python train.py --num_attention_heads=5 --norm_place="pre" --qk_norm=true --bias="none" --tie_word_embeddings=false --parallel_block=true --beta1=0.9 --lr_head=0.00504 --batch_tokens=[65536, 131072, 196608] --z_loss=1e-05
MLP neurons of a small language model. Each row is named by its layer, matrix (up: input weights) and neuron, and shows model dimensions 0-255. Each number is 128 + 32 x the weight over its row's rms, rounded and kept within 0 to 255. Numbers have three digits each.
After each neuron's rows, "fires on" lists the tokens most often at its 100 highest values on Wikipedia text that the model never trained on.

L5.up101:138092124100114140154165141113117092142133189173111148157156137129119103112118135179150099178130160130101150113149056131142180113058149165134120134106142135152120163122098140141153082110161105137132094085142114051107132117122155093110137058078147140113144140091135132126150081115109141159125183135091156088096124137091119132139138152118023191133125144178138176126148119137069086181167135152132138171108102177145223085125150191122182113111137136114108147091097096195163051132117097160169152086149134135118060155090189124115074130120153111132099182108153137098071089160088050116130131114090026057131125146156182131114143186171126105174128129131125051104051126128194132111169130151132135125190157151201173110116136056149166135174129093107071146116065093079134165129130099
fires on: " (", ".", " an", " at"

L5.up1672:127080147119126086152129134090181115120142207166195142088222172150163147100132134122134119151178135079070152125134030134131135118090123132153108106115136110104091146084104100159151130094120121109086105111164073138172163148107124092088088118120167112124113116106113114138156169105156115141127099126126132099147150169114149148109140109141084126105088091158105174123104074110103130131132131167115166109147081101183154097079129124122141122117159129134089098126200146151088222155151111095117153093153121079113118157139102101146114152082133102114108107126139106107109087152138118158096111106121104129104100129163167146090111170109037184152165210155157119149124091145105129171144091172132187156135175199146129122143128145129078120165122112114112079115116173130116160091090206
fires on: ",", " and", ".", " by", " Neuro", "Co"

L5.up872:122073146123125089134100139163112145075158138147130135103123130091112160074138167081171121168165167128141133109122151069168088141139121096141068134145104154100111134083035111115142119067104082156135121129203107139129171133039086126158092132087202155083105127152159099183091095146196147167164118131072138087151152179150110118145115079114085108097102127124114101136143109107085154145117120151114046135123103101107142153105145159105080151131137119166164146095137112160150099120114159101119129065131096098180147172173158127119102120063153153155147141125116131131110141118166160116122129157118122136068155136139113111117080124154162109147164162085179151159094101110088135102132142108145107093150150123159114065090145062117150104192121137116119129152118091081154175094124182
fires on: " of", "s", "'", " as", " from", ","

L5.up678:087146123116142113137109147125121141105159125165088149111125148142139147170170115175085126085089079107190140172100049142173152120141138120196126146121073087196152108157117091138164120111107166151117185147106116091098119084128184123131096196149095118150150153129081140139112124142165186153085175142178133142142120162086137120090153061134124160179133146188101106116143182132116093112114105156139104088156108182169103105114087171159172100145164166118143108123162057138190136139053127144045166136115116132192110124094109156159104101145034178080184127141112149031122063178112106144114143116121140131178110130100110135122129167126112130147113139063068118140084095168111128128125166146150145109141099102070141120160082118209132101177100073135104075083134120138124176074120173
fires on: "8", " had", "7"

L5.up7:166171148199135152090100086062120145110156107067207126185135092112146097095125124148106118178114161134126156089147099114175133088141106085096060156097166142101157161161146173145120147114115135112136108116072160104141121133083173130134099107123172127101158114026120142139144105149073159062146105141110166076129156191134136134141124124130130121132139094166105156125198101119143112155154126123092122107078086142133162164133117119133169130178139104128177137169101117105166140161189064118127167206193148084167142084113158125129159107156162147143205207075149144121103148113103127102124111059093139166159149137074155163080144126076164122115136121098101155188146148155136109121142117127191107117095130114192096118100113115152097174072118120101130094113082177118133101130108087
fires on: "0", "1", "5", "6", "7", "2"

L5.up671:129126090101118181154155126123126136128098146147137150112159141111139088089147125142111093140139158094113134117040101094162185038126128112164096099117142100119157125101098128101139144127113159121140169166106171108141116128134118147109139173135120164125139100124155131079156102153128092158170140146143098161080148141107117105145130082093106142150139149169138073093119157113144136155025114159066073145088097128090129132151137116143119172148168095116126155135129115210092122105108102123139153185160174051083162131141135151123063130163110113130111099139150152078119111181151079181125129128107079156089117144186166098070192115136118152168127106132126136140163123105084103109147078180108078169161187151142120137173147180114094161194095126151114081086107165137177177140153114
fires on: " (", " in", " as", "—", "\n", " "

L5.up1230:063044084073112209152103181126094122145164167126044135097129131144115137148078117152154117113135097120155121075199128146148144100102144110136170171137181103130101099138124141160191101114096118082089072128158102151165163104212102141083084079162143135142092179126175160135127127080151170114086119093099141066145117097188122075126135126155186208140133083156139153129121104084131106138108152117144125142139106053141169126094088137138117129177166158128104162180168183127146133184154138162143150163137151078105084121144133149148111113110151184137187107178093076102118087158086133141077104121051076119123115087118158149097127179144104190121135112181128175085149149136109194131127137130155153103194130144121130069140090106118049144133146103099122137107126140111170150144122126
fires on: " (", "'", "(", " to", " for", " their"

L5.up734:140193126081113144111145174119134125133126152132156158170143151093111143134185122128147173102165129133134145163157119146119181093113121131156131139078102128126108113152105093129151159094111075115157126156139050120183102055095067089103098178090167150171145147079137157085117103144060134175132107070128165143126176064207164132112187145085158109072149177163148163129099132142137116148129167138084105167165121129135076088121083071175161097131144144119149128119155139166100102123175083124167136171158105159079174131139183120099022115157176128139138154116126087120096150099146120158104111119092138132105146121096121113112143109091083145078099192143115091136104132099170155090167128150115110123097168129165127143092146134087115129173107113104083133143108076107146135148137094
fires on: ",", "6", "5", "3", " his", " &"

L5.up1577:173093109133110158148137094091133103154119145100120098131222112122146156169172156094144146179148216122175130094122152132133093136148145099142063129105119120174077092138080135150149124148130145118182099108142146151148147157149124094106134072115120125136142067106155121133084083093114138126122158102102133193122105104109164084150151126144088092168105147143137128121111106158116086145128168139118157114119122115132149095118123173113132121055090171096073172120088142116169146060124080120129156107155058083120156146106090137055058144162129145133115169096181187059120096162106154145129086128084112153063184166088161116133126110142101091153088122108193071170096133197110123110116096136117091174142153125237092161110114112109135125144065101114076078119118130096111114137100125
fires on: " "

L5.up931:142115146158135182091126111195157108158119160190143132056109159117167134125138172132091121100132159193132164075108139156153142137138111119046136153127168166128144166129174136126179095142122080171079162082123123065121138153170128168135094069112105150168127124094145133103162124085175092129108183122121155116107147124145157131107101110183115195140112119140115142150183120102132201147091070174171078118136115161094094105130139144167182178119189137107141116156172143111117157118191145124089129162135152106161103095121143111099168179069090067196134134134135176146081087135127158099142119134140084161102105120121136096122144137113074154143204092184129096132118156200096151104173196153123090088136125146157163119170077109127082152112097125136126118113182127138165127111179144
fires on: ","

L5.up27:141081141148155109127142136156107110141106125070130132097149173110124102128096149049101122196173106164107187127146109177165148165144217116124136065108161105162081122126140098195110145114123153109189062129081156096133206111099111141114114110083082142088147169052130131117135098105098146135148156133084144075131150112175141100146156142138098102110080174109110125101139131145115121136099157137115172139146143121179151091119099157092106140100174127086101153217194106096116109114140086162102128138138112108169086152113164167161078122157127140162124140182099165123074139145138107089204110147143114156156169109098174105116191154152165159107155173098179076159068139207112140094169130170239179108153145122191102157107103168135109145087121115083140102103144171076114194151141128
fires on: ".", " by", "'", "\n"

L5.up719:163178079112157120192073080190125090094196149102132122106147093185146119161131154166113122168175100180103175046130110115185122171212127146060104111093108147082060132170124087120148172125150142157099097128081103127094160088110158153122084129127107148183150120154137152141148109116185125105138142103102193125142193144148155094113132115102132177099136051178124137159104133078109160133133142096077087122134090156118164144115136124141130160193138098152126114122138078088117152055178123117137144118138131134143026080149114132118128111143089096115117085069149128167104133078097167087125089110137122126081143107173119083087157132140162157179104168120066122111099122168094170136182089180174149099100146146182111086178105136133116109168134152138118102088117153076139160128132132
fires on: "'", " |", " its"

L5.up200:162099072099072118060143162158127112143121169089084152164130107131175100159133110156178124129190145112098123098114137123141132075127098123147134081144163123117032165139104163107193115094112121177112067120127098157161165103106112109146130202139159168112133108055153125123210106128145123192112145105124112182184156132140128159173152140172144176121175105145098121129127138142149143126122164130153141086117102120140108128116078144088095158112173123125210127109128091119082082096168143124089086143165130087151160073116110159043116111143160084188119131046105125136141122136141049163109105101134138175089143143122044161163112091088126153150166174148150167161135196121196095082148126149154137148123109161169092075093138158095116079133135184106151131090133146097182068103077144
fires on: " for", " of", "2", " as", " the", "1"

L5.up882:131110147136098175084110134124078101115108082074102136139097109103149101133216083147113117139093095159190151092181149155160174157203137117114113194089145125172111153160124176100104139109109156139118125098102109119136156171124132087094116213130126165161115043139053131136140138103129112106092147113152141158132164093107144089185133082175063163155144105144104125052162128082109110109107218133122076086094147069159152041139112168142091123169159112092130074173178123130165125116161146098139136158141103072091110108109151125123077108110132131129151154118134131074120173159079078143052128164130111188175103076103101122158120064117190121126163108111163177167143132183152119102161096174123135118124144110163138155090171118227124103085106082047142129136138114095130117103144147
fires on: " the", "1", " I", "2"

L5.up1846:084083176135166153173140125093134107081134082106147120144163178163099156136148107076121125133140115131114158152075062151124182090148173079100161141142113124192142049106122149116096178109186103092121066082131161141132220089130130155133173089100172130165116096110161141154164160134099130159144110143093119114142138131137179136154133142122129132146131086107080143096134150097161124155124135112137113053102132122169180161086116142105135112150116090133192130156134082113131103129083139129134165091132120079090134142188133116159074138155136081104148091126104142111077118143111077176140117138133057124156099092160159100109168171123078136104109145099086140166124115166079113118132211185098122121104154137085089141138094104142149092127068129124170161138149116115093114154108196
fires on: " During", "During", " from", " during", "4", "7"

L5.up701:165119167123156109145103178121085101063148154082104073198185076103114087135137134115159111146151144152174133123178085078184120115184108147185153104133159148071099111162197163093108101160072097141163134157094117099136153124145113126136124204104160247072166107094141128137133080088127121100122198061123194148145170114160158150159173171108094118089114159139114170117131121113085141120163152080091145164101130128152102111092146134152161183141137140104114089129098139138156093136097118146125122121163111131150129161166114080095109086085171148126155186126181115166111095126134165115147125106124139095140140062122106113116115083090088103091136119109116142143083079158176138101139122136134124084138106107160145039057146134140112156144129143106071094097089098098102095147148100
fires on: ".", "'", "s"

L5.up1701:132069107052117119069102163102146149115129157111141104136147159114161104056129148114101135137148161173177138079139160079077133122122189080090073112161072100096110184060117136183099163102170121131105056122137104140163183170140076134123130071121147082185138096112132154181116179113127081115077132107138150144210131130086154084137127040108116200090122094137087088112116129103122134165063158129153154125137148114169117133119150159182056126136164095171130156149127095141123148098127089143132104127169082102130139120151160086101096103113148111069113164109101126103142127083151134152104156104174117158154111117156067132123098106125120151142105222164208165160104126192098098136120120162170171065082145137147114108153141126187116104121126157057084110137168087085172135134146191
fires on: " of", " only", "ing", " B", " \""

L5.up513:155140177178180106164133116120143119174100089144147115111159167143110098158129135083142140152123168153158118099149166188103103109156165149155129134122120150122086121154144116176107122166118164056129127133159121131134157169148173091084098162121165117188156076072130105170126146135165126155160127143110131157085122130130139108156145112120098112124142187130073097065134067111119114149081150084107125136110143106101157132091140158145125161141178125111125117091147100109109108108150112166102147120152144123110184189161169153141082144145134150154104090146100153089111096135119130170120173126118149155136101128130153103150171077117063134174136134111145124146100067149138096110066121159119162185139113178140143176138150132149195119137127095110089134095083137043135122050180173
fires on: " ", " l"

L5.up1879:093158050145122139093084189096138114103141099151127125123148111137187149152138116093143104101178120157115139095096143173174159134112148064122141152156088108133160093095136124128093092075140112153112103159133137126069163115132126076128077151069119106194114131152108178115126073136114141147141109128116152079113143129166160113088137065140108129167092094136140102163128159155106111124124144156130132136130129125128156141137206134157052126133160144130089123106102103168062110132093096155093137093120096097110109097144133151098151148153151129159104132120079128102096105119105114189181070115119137199104133202156096166089133157119118198162149110134206107144087110144089098038126079170077092153138062165158148083117070117076128019118085149112136128083170174098141148153093087
fires on: " ", " ^{(", " +", " ("

L5.up1174:155148138098113149065075085099139088096105152122022082126145144127119088116111203120166092042150126110129139158127124088071165076172174153142122081134148119170135103185155109154119153158144113141165156157073157159101187046122138135126112135140151155110151141135106149172143071142169123168177119143194122103105156159166127128099120121152144207133143107120128070125119125225178169124065131121071114127121141118113162121147155143117139092126157100104092091118146130121173116076099114085113120126181162075116131121137120171092122105116139112099178161104080202086110086146142082157166123172123084174143162154108140145143177117149151108196112109130177132168144156195085145107105090139152150132150139087166128131160074145118169172172120126088146138169105108143121145107150129
fires on: " in", "0", "s", "'", " the"

L5.up1735:130135104135120117144135146129133157136160104104175113116209122159181151112106098106114128167106139115165089136099146106131140176098167110077128089126162138078182108128144131149111060104089106164097173073131118099133111165132152131123138125044117121074161171091128131095144093136140105169156119152131121150088179185114135102134136086068147156158143147104098124153149145130138090110119160145046135115149127166144072062139122148053097140160107142099196158135089070185144179115108149137106134102134156101107140197157100161108099159097079122121132156059120128079132106150126130113168141149077193152080143187099143169191095109098080167170110109092172101087121122137130068083091053155142137129106145158153072051151158164118055082183145166142138101125166100107094136144104105
fires on: "2", "3", "5", " Games", " Sebastián"

L5.up1636:165106115158122134065082158075152081073139124149114143123096089130143104140152112099106178163137106172151153108124103137119205155128134156126068143178153180159134129104117140123124133143139099154157055104028137107151164110182136066170068100164129166187116146121132187164159136110115138124121119114129102153063133148111106145076177092178117142086074126199139127138165119132174098138157127096167083123063126136140116088125139117088160126165154144164181111133147184100069066185074137131170054122127055117160151159103130157137128088091158155121164143093141105128140179117136119170114118072192090112119132163166116174078122151109087104129142144202181118196103076140137160158132149173097132095111166147220112108069095149130190144119153124083110153145133101099147169107132152
fires on: "2", " and", " first", "1", ","

L5.up1765:135158146201067134134160122104108158115157161104164130135162134120113092164087126107122106141133134120113171121145162128080111103122151133121058109161147147093146160088144058120162095132164137203116120174177110120161136121070089197110093157142166096120093106138183142094108093199157135141068130151127130164162160139141140078113170169123112097142155169135085116132113121125162173188105137154067151096138093127087094143065147158172160157143109157152145167164047127186086109118116111156186109091136137162072117163130181113092106144117104186152108122146191097127164094128139097106115091145126147159076106126171094174105132157061112093144155192134119167144091143125125124127134109137197119124102136100114089079161106108127122097166091111149150077105124126144143093090139122
fires on: "7", "6", "8", "5", "0", "9"

L5.up84:189179129106097150135114121143074163081139140113123105063126113141112096132112202192112190156158162143147163095153108138150185127131137125106119062133128123076084171096105095157096167148130093187119152129123090128178111171097151147122079094167145106158132084146117111120113074182178170128158210119103142112183129095142151133174128133166099115152116131091122097148139166092132163207089111142114144118087075139073161122119124217172105156152148175160113109115088140192089145088053137140161134137149116086106141098092127236102096144138163106121134201162149058102128060185115157075091097154107126168091171143184149101129105094129092168112136173100113170153127093150082124154101135188143180127189147163123134076155186189147106123118122133135120054101227127098156082093135074
fires on: " of", " the", " are", " were", " its", "-"

L5.up1377:179140076111107141134069131092181200108127180156143160166125126135085127133138114153096083121227139097075160112161108173103124110144138168099058106168118165074076112154142161125144119120095068146144109096083144118132124125121118132131091166120121139060103097078124133147069159138089181179137083182103117164109163105107133069154161125104086107111074132159141107159117204114108118131118076124069147151128113146169123145081132162066154118145115155137072118129133072163142096154117093089132041133166084136132175150131159126136094122109179105135103161138103135141108155139175127142125162078158111198140109126080184140121148148147175108192163120086168110146058090156145133065147124255118174134124146128167080160150162083132131099116126110155080125107112128066173164154142097
fires on: ",", " only", " for", " later"

L5.up1628:125138127123195135147177141157110121109141140107120153108109112176163086193135201132133117190174163133147119108138215131115145127116150088164139052096187179144095085080133131122152152113126070141112069149109164130100128156125142128151085105133155152179146101088206175109148123149182059122089179090133136091082172149164150088133137164125131154069100137209110111180133187100080133142132145142106098110089068086105139137145115127125145160134102177065104165111121143148090144132115137160114108091116146130092072157161120116121093122123134081113121111090155136168103162143137109161096129110163086151133124156113088092149175091149105140124105158098205122166101132164137147166175086184156106153153108112181189132161142128108136160154088091100145118161181187085129150164055108
fires on: " as", " called", ":", " (", " titled", ","

L5.up1127:078125060121079076108163139129187106094141141176101075122112191161114124149135070094081139165161126125124172128087127222141168115145192100165075132151139098121132073097207114123155115078174134188133105078090068112149089096154129098133164156135113118127130206130163120155117117143114194172073086128132111157124155164140134179108122151110123119152078181119142116121145113098173095168152192098111141113145125099183169075087139114134108163205099093132113145115139095135137124144135096122078077172094125133181103128125178121113084101112103162134154149143117161083158072133189115066135105125116116144123114114172105153134126123099171114165129146154179095122109107181130109117171099141147128166088130195163101184068201088111165142136129144129157151142155137114146164176102102
fires on: "2", ",", "6", "4", "8"

L5.up1474:158129166174157135059145137111235089094140088119093176139076122097103109122148154093161097109196170175124179083132169151098108087183145135117124165115057072126121131134183104066164181126151112188181090124129066123027111094149115171164071147138087165155150073165120115124149132134150075111088087078140111128135184116177115131104069122102154141098099146130116159164095113083077119131105193083166141083124067054177148172123103101161142156123187140126120097178122095163106094127068133103168099092151175146076083170169086133143091086127161166124147136160118114140152146144106186143105135151095166116129046090154110126162162119137141132096165146134104109168128047184154103106157079116077124155084143155188206105125133160168179103084103144112088125155162079117141147133104146
fires on: " of", " V", " such", " only", " well"

L5.up11:123059154083117161072064133139109128142144136101165167163153106143112119165164148130073108151091082135072114165081056181122103143097173098096120135139134117134092101115159156184111138126138150126119040119120091149130078079068121159130117076194160150104173147075156147163095123102111148085160189162087139164128136176160134114142198112099099159107066097141106145148131158095152119170173112157117064180089099096153102081145136139119146150134184138115163187228131130151162076179093145120190109111129143155182096153168089158172125108086137120164078100125135091119103163144148148101152112097110150129123097118167118110121111186096116170108174107164178109103136159148127150107113136174198122137119169135147109073207086169129093214166136169084112094154183085145146171088100141
fires on: "9", "8", " leading"

L5.up289:134153123101077156126088145161153114085144152174142122057138141210162115116120056146167142123176148136095186098089191176081155090128189147066091110139091128090127142132183155133144055076109066153095069053122070151110145154111074090083067132108109168154110146066139126091133115084169137187092169124179160170121160136075157095089150011114119178101114114148123139152171123151116079100134149159113132100074124124185147122127151146187132157119166150096159162116134136155103133139162082150046109142145098085097170118142175137149076061107127132073135172140096141115116084161147126169116108130125087181073098156102091149106144120077103179197193222113147155101104173169108137114111142174149158117118079132179149152148115066158121114142062117100077179127155175107167119169127129
fires on: ",", "|", " –", "-", " (", " and"

L5.up1556:132136116062096079142125164184123148150120180137192130083152133162165136151126170125079097118159136169129136128133100130101139176179088128110093111096129111125119138117130173142156142142083132093097110127116105118128125130151103132176093144128153153110108106084150161116170142050156109083116129108133112126122150159109127059151131153061101180114089114117133167130210159102123149152142135118112143181074084147147156130092134111123178184132166153101114178119143174158112093105113162144133152127147168099100051209124175146109097083110107162126146132127085121140070140070140123090117156131067142123115156102134099095130140109117149163168160116079086139145100134132125152104141102131185124158177106174127107160136167079163124091167102185138113137076101146106158213126142076
fires on: " to", " that", " by", " an", " it", "'"

L5.up732:123068178089166150149084129149105107123176189079119151136111101091094125125107155114153154171096159116132128106160131093156160166120144141165135101147137109152153145175142144106128122175156140110118155148112178077135157117147085160152154134087103169120176105114081143150125076150123099139132152092155133184172157124074223097114140109080148162130140096102098090120182160176144078107056168168125072073122143096150128105096117173153125171106125100153109131103104094193190103109105045172108103123160139144121131149148157124120107150145124143152107111106125155126110127146102130054137060125117115151140055163160115118159099102159141159128130077129200156141061119181120082092081085141152145129124072131140162066128106089134090174151144168135064116117148115037130139123141095
fires on: "'", "\"", ".", " Year", " in"

L5.up254:154116097115177231114114080089131125169104146106075080110189121161111094109137110109123081177118153141160117105115117086148120079065194101105148032095231156148111074121176122135128143142098129179104130157077130143086119129163155134044123119108120114129125080140140154119111113168152168151151127142152198176143154152118120154132126080074147175152104119196120153137142174146088169145183131136070141122170127170149119164090130173197143123160176165098108173163165134133116123107085131074179090128130145157144094173171135136111070137186127053102101142122131132127156149121172132111114158120109149132108114115098062152127121080113117123157089085141128118101174109149068082096075104158115118128152116160134118153150178178152113140176081128090160096147167147124198149090202120
fires on: " in", "0", " was", ","

L5.up318:096133124114189134098110156129144091131106142160097122168159096201105138130141206109161072179174072073105143116124114189112148090149135093131107168172123146101135085095113127096084129088074103153144122120126065116108085161115183128175072158131147145101165091079134137141167095183109130163109158097153125176104164187122117100091131126123117127096037068083121132078091153082111142140065145116161075167094101073106116138087137114095161107165157123113123119076095085112067108154120165173134125196133130154124148154120107150127146122092147100145071197094077125074130096155138149133176143108146125120112136133092132176152145099060156089141136113160098125082121102126134204122154107128146098112126128110132102100092060123143145118130102159127138128168171104132178144110169123
fires on: " from", ",", " for", " on", " down", " From"

L5.up82:173122172138115191129096107112105142095120164103141131094191112190100137142103127141142125161155123110122108102102185141163139156164162057109113141132121086122101106153141110140153096114122109117105123120087138100153137111126116203110095150103114152118108123105116120120122115149121137124116121151097123125159136118087140135123164152121161178117072136133104033065142111048121157190122125169064119135098101117076120082134128132139158152109192133098144123139138157129108130173156115178084074133165105118137170139154203118163112120125084122169092078105112146097107066150145156121098076118126099162170136096207176138174132089058114111172174115091159118162121124204127178077144106082126124181137169137149144122170128160151100138094114114129154107178121098087180187106139158
fires on: ",", " there", " up", " place"

L5.up218:132120119155135202172090149032105109150082090118155046180185135121076107108162127132076096108127163135191119134159092118176095207135165066141151166129137121118149122129185103162098176112090107169134083133116106106132111129125166128159090112097153172111130086111156137094116172082177113144087107138094161108143160191129111170154093075136132118131125132127115081083105126116140112153098104149095122129146151133136133126084155133110138070099196163156145155204163153088129121136068121132148106102117088094160098140119122129180135081154089114169086139160102134087148158101127160098164141141092144202115121134127122143084153115154061195129098102131101085145084090167082106148114107103153106106104184105177169113090139144196140131122118093104215089144144120156137119079160177
fires on: "9", "8", "st", " at", "6"

L5.up1266:101121078140154080140152111161073137101090078187122142145145076180123091154126109071148122168112123182133109104154139076101182104093124161169114112101108056098169102098149145144155106114037148099094123163087105135137121135158171131160170131088141159144121096069180139150129106138098151195081108123139107158156098170149149028128088129079109119128163113162105104126126168138156130167115143130077116157141106120115098151082139153154150106135136137075084166126166121128074126067172119139116090211187084140134169119125159123096104128117168183199112104148093143076129091145100123128121080127059178157125129092121146159108149139139118121165182116113077115140163140136073164071138129116169165155157162127088117132134132151216112113123093110133114134125126142122136163107148084
fires on: " was", " is", " ", " a", " be", " were"

L5.up1851:098095091107119121114112141103133104121158147114069083136123085181156141138145194114106124125161122137122166110107125132133108117128137099113095111109149119182146121124096124131172127168093059198162082155150084139070116065119110150164134193135127133068129141159161133175186096151121100112142075179148146114116209089124154141122177133143093135148079140082110177155080098170073176101080133109121137142115092155062109164107175143130116128101179133110142170136096117113080124080095129158148167109143094121136120153112115146089106082145115128102185117178092114141112070149093114138149124075112169100112145114141140120101124159156083181177078126158193169185139110173130178092127077177110160171142163139159158041091104107099136105215148122118103105143144137132174133171109150
fires on: "s", " in", "an", "'", " for"

L5.up501:130121135098183206132063123165121086112137112109160146107115152152083092130141113112106104174087149173233188093093140117128148153128137107104128115083133153120061118151116115222115174115074173167111106171115199095111110130143165123063123135121169129123184106086093122154101121122154144087138135064139124163086122160179174115124153135117068188170087215177127169104174125192105112117107129109135109132165104203137158079087107160109152085112133133139065091119094099178187123135119106157155160095154129100105143126121085114105137157163068091137095129094118135171083126109107153168141118147112136094097092055140098145109129070186153091137132160103160141140112127185131140085077139163126114191106125163157151135194148108100138096153087090091135144098141123120114178152113141
fires on: " ", " a", " La", "a"

L5.up347:068145094125106097135171151139116098123124107129173129106110182182105103164120108087115113149172234149167119124149142145186164054144111102170148096086131130169163120087135138145187188123110093158155114088091134132141145081136154137185101114143101109146158138105152181098132085122121116078112148106148138068136126167151136164184115116150041109111112140166107088138147133183108157164107151127120146089110081039112165093125090121133122203100141071115117118142074136120134096142091146172114104189113179088080085137184132155121074093103138118081152142108109135078119169166128129166091081143127120158150127054184087119096158142152102128104102153112180085115102109190146141168208090159140126088120083127162088142132128083145150115141129147112137129145153169124081183141067127
fires on: " by", " as", " called"

L5.up1036:089158148171069148139137131119073128167129148145175105150178148128078094133121144160157075173140188114204131059105057123121068091100159088083133114105105177153121100066130158113111139127123133152134122088100091106150121110169103161128099089098151129121162143074135131123145118121170166187088104141119124114123148145153132153152119117077120135143073178124097068167126159125091133128167121131150110125069106115076157160109107137113125121106138156130151168143069157145050120105125149166160088146102122066122087194209077091127099084164126075140138169107108197118087096124193110157068135102071088168086090135143139142123156170115169079092121106133168071127093074150150113090139127152084148159138180135163110142118164142179160148120131130080144128124114101122114162140141148
fires on: ",", " However", "8", "4", "5"

L5.up511:105124173080150191097101148156141127128088199116158047099157138168134168153175188145202079170115158141103114087140166106137124102140188164114131139067086105133148145160210111132132096149123100119134133148114152071149175129159143184139168154106190146133138103044120182068089065107113194180110122094086141158146097178144124121153118141102135149097136117143133134151198132103127204121075102168125115179137146122101128115106127131129140102215161127138155115082106107115142095108135082154104124124146110110153107175143167147107121094088167121099151099058119129127098092124193067125084128089152125130143100153142128207171113126092095152162156094115106133181120100112141135107178112120131151102133135091091142129098105170128118164086112147142076089153138080150144079115099165
fires on: ",", " and", " three", " one", "5", " two"

L5.up1318:172076097142117161175102082135126093067081146138138136125130135176136093124170112123189083154186201112130145122139143142110174104158158134092099066112104113148105148130149143142144166119096128094154096166132113141080134087237118186122137149075123139094104144138137110096113103125141109121074113139097117159144172098155153061213094127127119149165139204152124123075090091130138197115050132127103080087138143142122188098121091082128136125177181082142131153110077126149068114105158140148074168141129128080086111172111160093103057132090142121194133188079105133125132110145148144154101163162108145144108170156133058107092220154119167105095150128133114162167129164134162149099159111181177151156130184164117104106099138141114100060143098122067100130078136140130085147121183097
fires on: " a", ".", " was", " would", " in", " is"

L5.up197:185134128135139131125115126079168090171126172140134127116147114077148125139213153100125102086129113107108168123112085095089088099117116139135080147112172134129128173078160122140166073126123125088125110157127112110193200086116125151070071154145134096131143098138121132110119147142160172154173160119143120225140143143153166083104130158075108109126106153119164100100166133094065150169137075165118169132129115088104141118080112174152174201134172150073152176095128149150162130101140067170158149132149109151122137122155107160087108164162081129139166173150097145120081111220108114142089167118103058163138102169187149120168150075127096170085168067139139134171135120156116116088148092140168175174139143197160091140126118141129169156135085126162120108087130144121169168065143131
fires on: " ", "–", ",", " by", " can", " ×"

L5.up1131:134101112103098124143099121075148129124115146129098101126095126196154106114110116108135072096161171108147166106126121155165164109109176110065088138068144134154086142153105146177127184136160110177147146158130112099111105123144150116111086181128145141122221101109174184137176135151128175078078162129076163124105143114157132178131145039171137155156167184180132076142116130151133113093145105108109121070079100107111159069146158142104101094118131127108127097147135139128131125147132089137087137078204138092167108068089117164139085113185161125094128146141070170168138136175147120106177091086094107163139124129133093216081152067088087154092184154182083121108126146181118181088176113146120132111083120127157159159138109121109180156091121153112127145098208131154148157135139124
fires on: " of", " a", " —", "a", " SPL"

L5.up984:158170111107162102102088154139133173066166130134123096097154138072068116157086175136142128106169184141098179116095136100151099085188112115130069136208183140143128084090102180171090130086123140163148117133127133079131140156213091096088053140136136168133129178106125188193139115120117107103110152161074144107175150153091133064139116104114144104126166105177101129120146102149080148147126100136096154081125094130135150073117134097128121100147147188092085121182115102135135096149151114116201146163126144152119175092150111151111100072117076144105179204139125160151117165107134045163131127111069101111142145168095071131099131079046122116107118197149153153122052127122113179109189159152148122125100127177147160105084171147164133109180134148115111111150149084128189106115083117
fires on: "°", "–", " established", " success", " began", "s"

L5.up1363:159119100173084162135106127089121087132153154111120121111181157199170097173144156104096126158189121103157148117088103150140143101105151089071131104162123138128148149127127110157084124091136144135141152125072131066130207082149095159099125090109126139111077099121105163132142068166108107157116178143104105106121128158152152120176137141171056223095062192139107069089143075096168137203148197171102113145075139113111148102092148104164147111104162151100143111146074097153074149114130120149131143157142139123145133096098143137148092141117166065102123132189118132092185060174172062135120141055101101151115128116195111140146127086145125140156143135151112074094052180139173148161105128147127115111107193103146105077183093113124142116132100127096156117112137150120101118086115171
fires on: "–", ".", ",", "6"